Weights of a small transformer language model: 8 heads of 64, vocabulary 47913.
MLP neurons of a small language model. Each row is named by its layer, matrix (gate and up: input weights; down: output weights) and neuron, and shows model dimensions 64-127. Each number is 128 + 32 x the weight over its row's rms, rounded and kept within 0 to 255. A neuron's up and down rows have the sign that makes its largest values positive.
After each neuron's rows, "fires on" lists the tokens most often at its 100 highest values on Wikipedia text that the model never trained on.

L5.gate570 [151  95 122 112 108 152 132 164  88 142 153 164 173  71 138 124  85  45 139 119 100 128 104 150 101 150 156 157  86  81 124 145 154 124 138 157 119 144  61 149 175 152 174  93 106 104 161  64 143 147  98 108 173 128 120 162 125 156 105 106 155 117  93 125]
L5.up570 [154  49 126 146 150  93 130 198 151  57 173 172  98 167 156 131 149 133 117  95  94 140 111 170 108 144 152 126  86  97  75 141 170 125  73 148 121 124 161 128 138 107 157 107 163  85 134 153 187 129 121 126 142 154 140 157 139 134 102 143 105 121  47 164]
L5.down570 [119  79 155 108 163 135 115 103 109 151 109 181 132 107  77 116 117 111  87 163 112  36 118  82 129 137 185 152 146 125 151  72  99 169  68 179 115 104  98 178 157 127 189 149 123 104 136 104 122 122 103 152 123 147 108 162 115 121  20 109 189 150 147 108]
fires on: " R", ":", "1", " |", " M", " to"

L7.gate204 [139 101 125 120  71 155 111 156 112 168 116  81 152 150 126 108 141 147 142 177 133 161 150 146 166  95 152  91 147 109 161 102 138 173 151 131 113 104 148  67 141 140 154 223 104 142 169  79  89  96 133 146 136 125  99  90 168  72 119 176 147 158 149 135]
L7.up204 [115 112 172 100 112 109 152  73 102 117  98 102 119 118 153 138 118  65 162 138 133 142  96 159 122  51 138  83 178  92 146 172 147 130 105 154 128 158 121 104 111 117 169 133 176 125 114  74 115 130 104  96 111 140 138 100 132 145 145  98 110 156 131 206]
L7.down204 [ 79 133 106  89 148 117 110 122 105 155 177  70 136 138 126 127 117 156 146 114 137 179 197  90 154  89 163 102 116  80 164 109  59 126 109 108 166 109 160 135  81 147 132 133 138 195 126 121 110 129  84 122 128 114  73 182 109 145  49 157 159 140 128 150]
fires on: " as", " be", " the", " was", " won", " a"

L10.gate162 [159 177  68 141  87 123 138 135  86 118 159 109 135  93 132 118 144 125 149 130 112 161 138 167 124  92 149 121 171 169 130 108 189 152 127 168 162 151  92 172 151  87 151  74 119 119 139 156 123 180  92 134 139  84 135 105 122 167 105 111  99 164 145 168]
L10.up162 [122 109 161 128 158  69  87 190 124 106 159 112 120 172 113 158 128  95  99  93 106  85 122 179  88 132 122  77 126  97 154 191 103 112  96 120 157  99 119 185 175 144  97 130 127 142 128 161 128  97 137 124  94 137 143 152 175 116 132 137 123  68 127 146]
L10.down162 [140 172 132 149 128 171 153 129 113 134 128 135 121  86 182 151 157 102 142  85 101 147 181 126 155 117 134 206 145 108 131 132 111 133 144 103 129 147 104 140 122 109 140 112 112 176 114 172 110 162 182 182  67 148 117 147 133 171 158 132 140 141 190 137]
fires on: " a", " the", " ("

L6.gate827 [ 91 192 135 129  87 151 122 134 104 163 131 138 140 207 152 125 101 139 136 168 165 178 170 154 136 135  78 161 102 216 117 132 160 128 134 142 108 168 108 160 173  98 128 164 147 137 116 191 165  88 112 133 146 125 127 108 122 117 172  60 120 100 152 146]
L6.up827 [ 78 123 161 102 124  40 143 107 144 137 133 107 134 110 137 149  94 187  91 107 114 135 170 129 164 117 105 143 149 145 172 104 223 114 148 137 164 139 123 128 157  70 180 124 130 115  70 151 100 116 138 139 111 120  75 147  84 132 134 132 121 124 168 106]
L6.down827 [100 133 174 128 139  81 153  63 129  83 106  84 142 103 109 105 144 113 100  84 104 119 113 141 118 127 112 205 190 139 182 118 127 122 116 136 135 176 131 164 153  82 130 114 105 157  95  93 109 158  74 129 132 156  53 115  76  72 140 126 197 120 118  69]
fires on: " and", ",", " many", " early", " "

L6.gate992 [206  37  48 118 109 115  85 144 135 152  89 150 141  76 103  96 159 149 102  77 117 143 163 120 124 126 142 143  64 149 139 144 120 184 120 145 143 100  96 119 117  72 134 153  79 135 159 145 117 122 108 104  90  86 142 162 159 104 117  84 137 157 115 193]
L6.up992 [ 90 129 109 121 138 101 141  94 178 137 118  98 195  90 130 135 131 147 163 139 165 169 110 128 113 124 136 128 131 139 157  89 153 199 112 180 123  89 158 133 149 114  99 101  63  84 104 139 143 196 150 143 152 187 154 149 135  93  93  84 168 137 112 115]
L6.down992 [126 108 122 137  85 177 163 121 122  80 106 104  70  84 111 155  98 124 155 127 117 141 166 132 187 165 121 142  70 164 154 162 128  46 134 139  86  98 109 133 147 129 119 100 108 150  89 128 150 154 151 106 140 179 124 120 199  86 117 114 115 129 117 100]
fires on: " of", " to", " who", " not", " (", " be"

L3.gate1139 [149 131 117 145 154 138 120 113 154 109 109 114 152 141 132 141 163  79 170 156 114 144 138 113  51  99 136 123 137 101 128 223 154 108 130 153 173 145 161 155 122 145 160 128  99 151 181 151 127  55  89  94 186 142 167 168 111 106  97 164 104 153 114 193]
L3.up1139 [136 126 105 127  95 112 127 177  73 113  89 161 127 137  96 165 175 121 172 115 137 127 106 146 109 135 116 159 133  89  67 150 112 138 191 121 140 102 145 176 100 119 195  68 151 139 137  74 108 137 123 142  67  52 206 122 125 146  89 139 188 172 148 175]
L3.down1139 [137 147 122  87  80 174  95 165 153 161  99 162  95  71 104 140 106 171 128 130 142 100  79 194 164 162 136 131 136 134 190  96 126 132 123  92 157 118 120 132 150 118  68 117  99 123 127 202  97 146 129 119 120 147 173 138 143  92 129 146 160 177  82 110]
fires on: " January", " general", " National", " July", " April", " national"

L5.gate131 [156 120  90 193 148 102 116 144  57 133 121 196  83  94 155 120 189 106 163 190 112 129 137 135  91  66 143 135  67 128 107 127 126 149 180 168 159  90 165 119 150 103 107 119 128 123  89 182 118 105 135 150 105  54 106 125 138 172 158 125 117 130 177 160]
L5.up131 [137  36 171 112  93  84  85 161  96  95 143 100 197  87 156 180 112 113 109 102  74 115  94 134 137 106  89 137 145 180 142  97 110 155 156 158 152 111 183 143 162  91 142 160 131 159 144 205 127 152 110 129 128 172  81 115 104 168 130 113 131 153 109 126]
L5.down131 [198 134 153  81 139 155 118  66  91 142 102  96  97 113  84  98 180 117 163 113 107 218 115 124 154 142 132 143 169 195 102  94 189 125 164 111 167 159 135 122 116 102 117  80  96 137 166  79 124 192 118 125 157 118 162 157 154 139 112 178  89 138 112 104]
fires on: " (", ",", ":", " —"

L10.gate827 [210 141  97  77 134 115 123 161  64 174 130 148  90 163 166 144 129 121 182 133  90 116 119 161 124  85  74 110 129 167 159 160 167 160  88 116 137 104 100 107 158 120  67  97 194 133 153 116 100 138 147 119 141 122 142 101 130 151 123 137 126 196 136 190]
L10.up827 [198 188  80 166 197 113 147 181  90 119 108 139  65 158 151 145 127 132 120 103 138 155 102 143  77 147 123 111 146 150 147 119 176 135 165 186 128 155 118 168 153 152 137 103 141 196  98 209 155  87 122 139  78 129 188  62 246 194  98 113 120 154 143 183]
L10.down827 [116 129 156 114  86  84 172  84 191 112 139 153  99 141 128 115 115 121 151 126 155 127  98 149 147 140 181 126  92 117 118 140 122 173 125 143  49 144  70 177 160 141 121  99 111 140 133 117 146 114 183 137 140 167  95 140  41 150 130 155 127 111 142 146]
fires on: " the", " United"

L7.gate746 [130 126 116 182  84 178 103 109  85 124 120 170 193 131 100 148  70  73 129  86 153 165 146 140  97  83 144 178  91 144 149 130 133 109 117  91  99 108 104 162 108  98 115  83  99 117 116 129  75  67 124 138 109 207 142 159 136 104 163 122 105 103 141 137]
L7.up746 [121 134 154 100 101 157 133 140 167  92 115 153  98 122  79 120 118  95 145  94 139 187 101 103 114 132 133 154 120 183 125 123 151 115 126 103  99 135 145  97  91 121  85 155  89  94 151 129 102  96 148 146 160 177 127 173 119 147 144  98 107  81 150 133]
L7.down746 [140 141 129 146 111 172 126 110 114  84  92  97 137 171 130 119 195  90 117 140 148   9 118 130 133 139 119 176 127 109  95 127 128 119 165  79  87 170 124  85 135 174  99  92 130 138 110 168 118 126  75 115 111  96 162 105 105  91 102 137  91 111 135  93]
fires on: ":", " include", " as", " are", " including"

L3.gate1205 [140 104 132 207 117 199 109 160 169  58 116 153 153 150  68  96 117 102 103 105 102 155 115  79 118 114 145 125 128 158 102 146 114 180 180 151  85 149 156 148 188 113 136  86  87  70 115 209 109 128 143 138 158 156 124  64 112 141 151 152 103 134 144 133]
L3.up1205 [158  75  71 161 167 113 165 107 203 125 134 102 135 124  78 148 116 122  99 140  99 133 115  98 138  89 117 185 162 146 180 142 135  63  75 114 127 106 135 161 117 116 135  90 165 146 114 165 132 127  58 166 145 118 144 130 144 172  55 130 152 126 120  61]
L3.down1205 [155 105  78 102 151 137 173 128 177  71 181  97 136 136 137 106 122 136  91 153 126 119 123 137 115  92 161 195 161 126  84 108 156 100 125 142 141  79 163 191 106 138 154 143 157 140 110 141 122 108 109 185 207 208 129 117 120 106  77 136 144 147 129  86]
fires on: " part", "ect", " Div", " inf", "part"

L6.gate1087 [155 106 119 173  80 154 156 169 102 147 119 170 171 184 139 183 125  90 144 103  94 113 179 154  71 116 175 163 102 123  77 179  80 157 192 115 150 197 145 165 153  52 161 107 147 139 142 162 138 156 119 126 171  87 123 119 163 136 122 102 122 137 149 161]
L6.up1087 [120  91  86 154 118  93 121 152 196 109 130 128  79 102 134 104  95 120 138  63 136 135 222 112 105  77 213 121  54 140 133 153 163 132 149 186 202 139  93 107 100 135  56 163 108 137 133 137 107 117 169 152 120 125 110 122 118 175 136 137  84 149  99 125]
L6.down1087 [106 189  94  95 102 154 149 138 124 166 179 149 102 154 130 155 127 164  99 118 157 157 118 141 168 115 130 162 140 153  90 131 174 121 106 132 114 128 123 129  90  86 139 107 147 155 101 126  71 161 167 102 106 121 121 102  68  91 125 153 106 107  83 147]
fires on: " a", " to", " A", " each", " I", " every"

L6.gate98 [174 123 177 145 138  64 116 103  88 133 106 179 115 106 139 112 167 115 114 162 112 157 127 167 143 180  99  77  97 153 189 149 126 108 117 148 103  94 107 166 135  98 153 163 166 147 170 120 155 128 134 116 118 137 117 101 119 161 158 111  86 133 134 130]
L6.up98 [181 106  94  90 118  89 116 140 118  72 156 102 152  48 127 135 120 124 111 163 132 149 126 157  96 116  90 123 127 184  62 157 138 154 168 134 108 153 159 136 134 115 135 138  72 129 210 135 119 144 135 167 136 126 120  96 135 163 161 148 129 170 123 100]
L6.down98 [165 152 172 211  77 138 101 187 141 126  96 140 167  38 163 106 105 123 150 134 116 161  90 134  87 168 135 153 145 105 141 131 181 137 154 151 109  85 140 141 125  76 148 122 114 112 147 165 102 141 176 132 112 140  96 107 162  84  98 150 157 156 165 108]
fires on: ","

L7.gate45 [209 121 149 168 112 158 112 148 115 105  97 118 137 104 101 157 201 147 125 107 177 138 143 132 176 107 153 146  58 101  92 122 160 133 142 108 121  94 143 134  90 128 154  99 147  64  97  88 134  84 157 109 121 145  92 149 179  64 116 171 169 118 174 156]
L7.up45 [102 127 111 182  55 122 136 132 134 153  80 167 109 135 127 105 105 124 103 131 130 128 111 149 163 127 121  86 106 119 155 157 196  93 184 125 105 110 158 131 111 159  78 130  84  95 123 130 100 154 106 141 128  98 132 157 166  87  96 140 136  87  67 128]
L7.down45 [145 113 133 128 107 117 128 132 130  96 111  67 130 112 136 153 140 115 154 116 119  73 126  96 143 119 144 160  93 152 111 142 102 140 121 101 157 114  51 179 119 166 130 133 133 167 140 148 180 134 145 161 179  83 153 111 140 103  96 116 163 181 118 113]
fires on: " first", " only", " are"

L7.gate447 [ 77  98 143 167 167  98 100 149  99 116 138 119 126 137  93  89 150 107 131  99 132 171 123 110  81 145  92  90 198 127 170 198  97 155 108 101 164  86 107 109 105 142 156 137 112 123 175 127 138 155 112 140 101 118 121 141  89 176 174  86 138 107  92 170]
L7.up447 [123  68 104  96 111 145 157 146  80 148 106 118  94  99 157 117 106  92 106  81  94 110 122 130 134 118 110 105 100 156 135 131  96 104 186  77 162 150 129 124 111 151  67 122 100  68 102 124 110 164  98  52 142 131 157 125 141 171 119  86 135 150 114 206]
L7.down447 [154  87 127 137  97 141 132 121 119  79 123 162 105 112 148 137  88 116 112  82  96 126 128  58 165 152 175 116 158  51  55 134 107 133 114 132 116  72 165  61  36 119 170  69 134 137  93 150 107 185 121 125 118  97 142 155 136 154 117  83 115 137 127  97]
fires on: " |", " .", " ", "+", "\n", " Yellow"

L7.gate1038 [ 86 136 122 186  98 146 135 130  60 133 192 125 131 114  61 137 181 156 180  91 126 169  82 104 135  95 157 180 130 176 145 128 133 161 118 123 145 147 157 160 123  86 116 155 102 179 162 163 137 134 107 153 124  77 164 210 113  72  95 108 106 192 111 132]
L7.up1038 [140  86 129 127 106 119 176 118 188 147  79  75  76 123 120 148  69  90 116 133 137 103 108  71 151 200 103 135  79  94 140  97  91 167 111  66  73 138 157 124 132 131 178 138 134 137 201 157 125 107  98 121 171  66 137 103 127 117 157  94 128 181 138  96]
L7.down1038 [176 101 144 141 103  75 166  65 111 195 179 137 144 155 129 147 157 118  34 103 123 150  78 123 118 169 106 145  80 106 155  47 120 100 141  83  93 155 145  74 131 123 153 120 117 165 121 144 149 131 145 129 141 129  58  90 126  89 187 123 145 160 107 132]
fires on: " ", "th", " |", "T"

L6.gate120 [149  84 164 119 118  97 118 195  90 133 125 163 124 131 147  90 157 172 154 221 151 161 154 132 102  80 117 152 133 150 160 142 109  93  94 160 157 138 120 168 110 124 148 140 141 158 140 127 144 109 150 151 132 151 108 111 157 124 122 186 163 102 140 155]
L6.up120 [163 154 143 164 124 119 115 197 101 139 114  91 144  93 127  96 160 195 102 171 127 191 143  73 159  99 133 117 140 147 144 108  90 116 168 137 195 145 155 131 115  81 127 156 101 148 173 124 144  83 119  99 146 160 115 112 156 111 102 144 156 124 157  72]
L6.down120 [140 156 117 176 160 131 183 100 113 123 144 130 143  81 138 141 123  73 131  83 112  94  97 155 142 147 157  88  91 104  86 156 162 116 103 118 183 154 181  70 127 144 117 122 114 109 112  91  85 123 110 170 145 145 201 176 112  70 133 111 133 193 123 139]
fires on: " |\n", " ", " |", ".", "7"

L7.gate279 [200 131 171 155 104 137 119 127  30 147 119 189 134 103 153 137 197 129 125 115 190 139 129 122 123 143 136 142 122 159 112 150 119 156 129 151 133 105 109 133 145  74 169 132 109 136 205 123 201  79 127 104 143 108 161 158 243 138  99 152 158 160 158 164]
L7.up279 [115 146  85 130 140 206 184 115  98 115 115  76 152  92 124 109 128  86 101  93 154 112  77 111 169 101 114 134 114 144 145 104 133 137 156 104  89 134 152 102 155 155 153 105 170 128 106 119 168 136  97 176 156 221 160 119 116 143 146 129 153  91 157 101]
L7.down279 [140 125 149  78 161 167 116 118 111 110 135 159 173  78 119 138 109 135 126 152 125 105  61 175 145 138 161 113 103  71 166 108 119 121 156  90 133  87 167  49 172  94 163 102  83 145 102 124 128 119  80 146 139 139 127 108 132  96 128 107 128 144  76 192]
fires on: " |", " not"

L10.gate88 [161 110 148 126 130 157 136 127 140 158 117 150  99  78  71 146 136 119 102 111 163 151 110  84  68 154 129 165 149  84 114 107 121 154 162 125 120 103 137 135 112 142  80 153 158 176 126 122  52 162 140 151 175  69  91 140 138 129 167  53 120 175 133 134]
L10.up88 [151  73 112 127  53 167 126 135  97 101 116 115 144  79 139 189 122 153 106  54 149 118 139 126 109 116 130 122 181 151 123 105 125 112 159 149  93 111 137  83 145 140 146  91 141 114 194 172 109 170  58  76 132 131 130 109 101  87 140 180 153 130 140 182]
L10.down88 [159  94 141 127  97 128 138 143 111 139 157 131 139 109 104 120 116 161 144 141 136  58 174 108 140 119 161 109 151 109 164  89  99  88 120 161 134 114 110  80 106 141 122  99 134 145 159  75  73 132 102 152 118 128 170 114  85 203  87 136 150 110 123 162]
fires on: " |", ":", " NED", " ", " Enn", " C"

L10.gate755 [162 134 160 117 101 120 119 104  78 122 144 114 137  84 139 137 141  82 157 219 111 123  75 152 127 160 188 161 190 121 126 131 110  81 129 185 136 104 102 139  86  89 102 197 105 191 104 134 127  96 143 144 127 118  73 106 129 133 149  86 109 187 130 108]
L10.up755 [141  94  80  71  99  86 103 110 108 115 145 156 131 148 142 113  89 172  99 189 138 152 110 180  96 115 138 117  84 150  82 135 144 124 126 161  70 113 114 131 142 117 115 140  90  93 144 186  74 139  81 143 141 177 169  84 110  87  83 130  91  97 159 126]
L10.down755 [102 137 117  64 152 105 118 181 125 192 165 128 114  94  90 155 100 104 193 120 127 104  84 102 147 216 138 110 123  91 137 166 112  91  92 103 146  93  96 144  87 115 137 143  95 196 148 142  65 119 166 163 127 144 102 157 126 145 167  87 116 171 113  65]
fires on: ",", " in", " and", " of", " studied"

L10.gate403 [113 120 192 146 113 121 155 178  95 111 164 136 140 133 116 141 135  97 101 149  74 161  99  87 164  98 195  69  59  67  81  72 129 140 176  96  92 104 100 154 130  96 175 102 110 158 171 142 138 123  88 110  80  80 108 188 165 110 122 183 162  53 178 111]
L10.up403 [184 130 132  99  82  90 121 174 180 132  90 102 114  83 144  70 126 118  65 156 143 126 140 149 160 104 125 100 157 125 191 145 128 147 102 139 148 189 169 118 104 159  98 148 116 121 151 188 157  93 126  63 133 140 120 106 112 126 116 118 122 110 117 114]
L10.down403 [143  76  77 163  79 137 140  91  96 135 141 143 157  93 135 149 147 170 144 166  98 143 224  96  86 185 136 170  55  79 116 110 122 135 127 138 143 107 115 146 157 139 118 140  75 134 148 114 124 170 120 121 107 130 162 142 127  66 116 103 137 144 123  93]
fires on: " is", " was", " were", " are", " "

L10.gate196 [168 179 125 160 117 120 127  89 102 169  85 157 107  90 128 164  51 152 180 162 199 109 122  71 107  74 146 121 121 115 178 165 154 160 120 167  75  72 133  97 126 164 115 118 149 160 173 167  86 130 105 158  87 123 186 123 134 115 129 134  80 118 163 141]
L10.up196 [168 186 144 105 104 151 123 141 109  90 134 109 115 121 114 133  84 140 186 169 152 130 139 119 129 108  87 124 115 130 206 140 187 124 148 128 160 104 137 103 132 167 104 131 117 144  82 158 176 110  84 119 128 143  64  98  95 116 114 157  85  74  84  93]
L10.down196 [133 144  76 100 123 119 124 141 133 154 130 138  41 154 149 153 114 150 104  48 152 108 120 134 201 128 100 113 103  99 114 132 155 129 119 198 111 156 103  69 150  85 110 135 156 115 184 162 154 125 168 105 161 112 110 130  88 137  93 103  97 144 181 124]
fires on: ",", " |", " and", "-", " &"

L6.gate1117 [184 167 100 124 111 109  31 171  53 127 135 115 124 192 164 121 105 174 155 142 124 156 168 118 103 170 155 107 167 146 147 133 101 152 110  70 136 157 145 118 132  66 118 194 115 117 131 167 152 204 135 145 152 132 136 159 143 137 174 142 147 145 108 121]
L6.up1117 [ 78 155 117 131 145 151 148 134 149 107 204 131 193 128  94  82 114 172 139 101  90  87  97 135 114 119  94 150 141 155 197 111 135 170 102  95 190 129 131  98 105 145 139 133 187  69 142 116 120 129 139 138 136 129  68 138 117 178 172 141 114 112 154  93]
L6.down1117 [126 131 171  70 209 150 123 125 147 107 155  76 105  99 115 118 103 157  94 188 128 134  90  69 160 195  50 143 159 160 196 133 175 139 138 147 146 157 111 104 170  96 110  77 143 126  86 132 127 141 116  77  91 121 116 123 101 168 149 145 187 116 145  77]
fires on: " ", " with", " and", "0", " as"

L6.gate1016 [175 124 141  93 118 139 119 112 146 146  70 106  78 184  91  93 111  66 137 144 119 188 131  95  56 156 160 133 119 157 138 158 115 143 127 171  87 155 133 124 116  71  91 146 172 184 171 117 156 161 117 135 140 103  42 171 188 137  91 120 177 113 132 117]
L6.up1016 [ 67  81 195 139  99 180 165 124 115 139  97 144  91 171 156 112 102 120 139  85 133 119 157 189  93 139 165 187  89 145 144 124 154  87  95 205 140 174 118 151 152  63 144 118 141 152  99 143  84 167 173 181 151 119 116 137 105 105  90 181 111 128 144 169]
L6.down1016 [113 128 126  63 128 111 114  88 109  74 155 163 116  91 188 101 126 108 130 145  82 142 132 114 158 137 157 158  76 148 150 134 113 124  59 162  69 122  68 139  89 115  88 101 114 160  95 148 140 128 127 137 160  74 115 145 126  96 146 130  94  78  89 122]
fires on: "1", " I", " A", " one", " II"

L6.gate634 [169 131 141 134 127 101 139 102 129 131 180 159 120  67 112 116  60 125 142  83 133 129  80 130 118 144  68 131  98 192 173 142 117 144 122 143 159 186  85 178 164 168  91 136 174 100 136 114 130  87 119 114 165 136 129 127 119 134  87 166  95 131 119  91]
L6.up634 [157 143 121 118 146 120  80 160  91 147  83 140 141 201  98 134  58 111 128 177 164 137 159 141 183  90  86 101  97 130  91  78 136 145 108 168 131 135 106  95 108 126 215 166 123 180 179 161 184 120  65 154 155 183 122  74 104 107 124 122 115  88 127 110]
L6.down634 [ 56 158 161  57 206 130  98  83 122 112 137 137 126 148  95 139 153 143 130 145 155 142 151 169 107  84 117 105 166 133 107 141 121 126 129 151 100 137 133 127 102 112 130 143 108 172 102 148 144  74 166 168  83 156 137 143 126  58 127 135 112  96 152 113]
fires on: ",", "9", " to", "5", "7"

L7.gate595 [169  90 161 148 107 135 194 150 153 148  75 131 161 154 122 101 130 159 106 154 103 119 136 148 111 122 171  84 153 143 122 152  97  92  96 108 147 142 123 139 193  99 106 120 120  78 167 165  74  74 151 134 120 157 112 121 137 110 135 146 126 193 139 202]
L7.up595 [ 91 138  92  69 166 122  99  88 147 163 105 118 166 127 101  65 143 102 187  85  92 112 107  60 118 173 145  96 179 137 127 118  89 168  83 167 124 156  67 111 112 133 175 151 141 112 113 216  95  98  91 131 115 122 176 117 102 108  86 165 178 143 185 144]
L7.down595 [ 87 142  88 103 119 128 121 164  77 179 101  78 127 166 130 145 121 156 116 133 101 137 138 122 122  86 173 130 132 148 135 139 130  95 112 187  96  92 121 139  50 164 123 181  87 115 139 171  75 151 106 147 124  90 108 128 108 128  85 111 210 147 159 120]
fires on: " ", " is", " was", " as"

L3.gate424 [139  69 144 134  96 170  91 138 133 152 144 138  83 123 119 103  92 120 110 109 116 165 171 192 132  92 103  91  80 118  88 116  70 161 150 168  86 167 145  65  81 123 149 124 131 135 140 113 121 138  87  79 146 151 149 107 114 157  87 102 138  68  55 136]
L3.up424 [131  95 140 136 115 100 112 162  89 127 183  94 124  72 152 112 119  73 204  76 153 104 173 127  95  98 140  99 126 111 140  58 105 161 108  99  84 158 111 160 100 142 181  99 168  93 113 111 167 170 161  93 142 186 136 122 154 112 153 111 160  79 124  69]
L3.down424 [128  96 104 129 145  83  94 136  68 158 148 137  92 121  71  88 108 106 123  93 128 142 178 134 129 109 109 101 105  81  97 107  91 182  68 142  60 183 170 139  80  94 139 123 188 127  42  94 168 139 155 110 161 110 138 158 127 125 137 113 113 130  89 147]
fires on: " G", " W", " Win"

L6.gate1154 [172 108 129  74 168 152 116 117  95 149  71 123  88  87 115 178  74 107 108 196  91  91 127 123 130  80 175 126 109 144 121 139  90  94  79 157 142 159  98 121 152 153 158 118 190 151 127 153 128 126 161 153 177 158 155  95 117  74 120 176 117 194 105  54]
L6.up1154 [117 142 152 165 152  92 118 166  87 114 132 118 120  91  95 153  71 121 148 108 155 126 124  97 118 133 109 166 203 176 163 160 129 114 171 138 130 164 124 154 149 127  48  92  78 156 129 143 146  93  92 100 165 161 108 105 174 106 114 104 127 185 160 121]
L6.down1154 [ 81 123 151  99  39 157 167 118  95 156 123 112 124 177 145 188 161 120 166 160 136   0  58 113 208 117 111  99  74 103 148 167 146 118 143 149 143 161  75 129 141 114 101 138 166 143 125 114 138 217 188 135 160 165 143 132  92 146 103  93 101 104 171 142]
fires on: " the"

L5.gate829 [180 147 131 159 118 179 105 160 145 110 111 168 144 104 171 139  80 153 149 171 163 151 104  85 136  68 145  93 158  97 130 101 129 109 109 105 176 102 114 105  68 153 142  72 129 137  99  68 170 119 151  82  91 142 145 116 161  91  96 119  96  86 185 181]
L5.up829 [118 133 145 125  93 147 116 140  96  92 120 146 142 219 106 121 129 145 118 153 152 137 127 123 127 103  68 107 148 124 176  99 150 133 141 169 103 143 138 161 110  99 133 113 137 167 116  80 124 127  93 165 107  75 119 144 135 168 148 163 134  62  74 123]
L5.down829 [107 157 138 171 145 135 121 108 117  78  95 160  87 112  81 157 100 167  87 106 183 140 160 130 123 160 109 107 132 150 150  96 145 150 155 153 155 158 170 181 162  28 100  91 146  90 119 107 163 147  85 107 158 133 167 109 130 157  93 130 154  91 140 143]
fires on: ",", " to", "9", " games", " other", " and"

L10.gate160 [175 176 126 109 106 149 175 118 126  93 129 141 185 157 116 152 134  24  97 166 137 131 153  64  89 139 154 109 103 193 138 131 165 184 121 132 129  90 126 103 136 120 106 133  47 180 110 113 170 141 114  43  80 121  41  74 139  84 151 142 101 133 126 100]
L10.up160 [186 166 192 163  75 142 126 139 108 108  58  81 152  78  92 140 108 124 138 133 139 155 123 121 122 125 108 142 150 187 157 139 144 166 168  97 132 169 147 104 134 134  67 130 103  88 198  98 128  79 113 145 105 172 138  79 120 164 159 198 114 156 145 110]
L10.down160 [ 93 115 195 119  99 179 121  70  93 101  58 174 170  99 165 111 127 116 126 167 125 133 114 227 141 126 109 126  94 126 136 164 132 119  92  52 170 101 183 142  88  58 169 130 146 127  81 100 138 141 120 134 131  83 162 145 182 119 143 120 152 147 165 145]
fires on: ",", " and", ":", " "

L10.gate1197 [ 74 116 125 160 119 136 126 162 101  47 147 128  86 133  99 137 144 161 148 117 132 116  79 130 113 113 116 109 138 123 133 142 117 114 127 112 107 153 139 102 134 101 146  74 142 154 168 101 166 111 161 142 109  82 131 117 148 116  89 133  72  96  89 123]
L10.up1197 [125  85  84 119 119  92 122 133 138 136  82 120 122 177 151  87 153 120 170 200 159 117 179  58  98 176 115 139 168 149 120 102 156 124 147  92 119 132 130  92  90  50 160 128 113 143 156 209 180  59 115 158 100 199 115  88 112  87 139 120 125 126 186 153]
L10.down1197 [107 133 158 120 151 125 113 142 110 139 121 138 107 137 152 141  86 117 150 151 114 157 131 117 190 100 108 121 176 107 109 157 162  93 100 164 138  98 155 115 102 147 118 176  84 119  53 126  52 109 138 118 100  81 139  99  97 101 128 215 153 133  87 173]
fires on: ",", " in", " the", " to", " and", " of"

L10.gate221 [149 115  60 118 102 143 143 177  75 167  76 160 162 183 117 159 134 152 165 184 170 140 135 118  63 117 141 179 164 131 146  86 163 115 184 107 103 154  64  58 141  98 143  69 101 135 200 143 170 151  59 134 136  94 115 110 106 117  66 210 111 105  90 145]
L10.up221 [134 100 162  87 129 224 106 120 109 161  61 120 174 172 119 171 138 187 155 165 197  97 122 151 126 140 149 135 106 115 105  80 180 159 158 128 122 129 154  69 156 145 144  81 120 122 172 109 135  98 114  53 170 115 180  82  97 147 171 163  93  85  77 137]
L10.down221 [126  94 137 118 186 143 132  88 147 113 158 136 107 154 113 149  99 128 151 158 126 186 128 158 160 117 126 118 130 107 118  75 175 133 130 108 112  87  84   0 153 107 139 154 107 120 136 141 115 134  79 133 178 108 126 154 150 147 177 116 150 121 105 143]
fires on: " |", ";", " as"

L3.gate364 [130 108 103 169 101 123 101 159 152 164 140 140 162  86  57  82 133 103 148  88  56 104  82 105 116 122  89 117 163 204 142 111 162 102 108 120 104  81 122 156 141 154 144 141 184  68 118 166 108 117 124 108 103 104 154  97  61 197  54 153 112 148 169 116]
L3.up364 [110 159 110  99 175 107 141 172 141 129 141  77 100 128 100 157 199 157 122 137 114 138  95  29 151  96  52 158 139 103 174 116 160 123 127 124  95 112 129 115  90 104 111 157 116 168 127 120 180  98 115 158 152 195  86 162 177 158  59 114 121  92 143 126]
L3.down364 [126 118 111 152  91 116  87 139 140 131 152 109 175  57 128  83 146 142 138 102  83 111  96 186 127 164 100 123 161 137  92 142 150 129 114 111 121 122  96 135 120 177 169  86 139 113 108 112 118  80 125  83 126 138 141  93  96 168  85 145 124 153 188 112]
fires on: " part", " un", "-p", " parts", "part"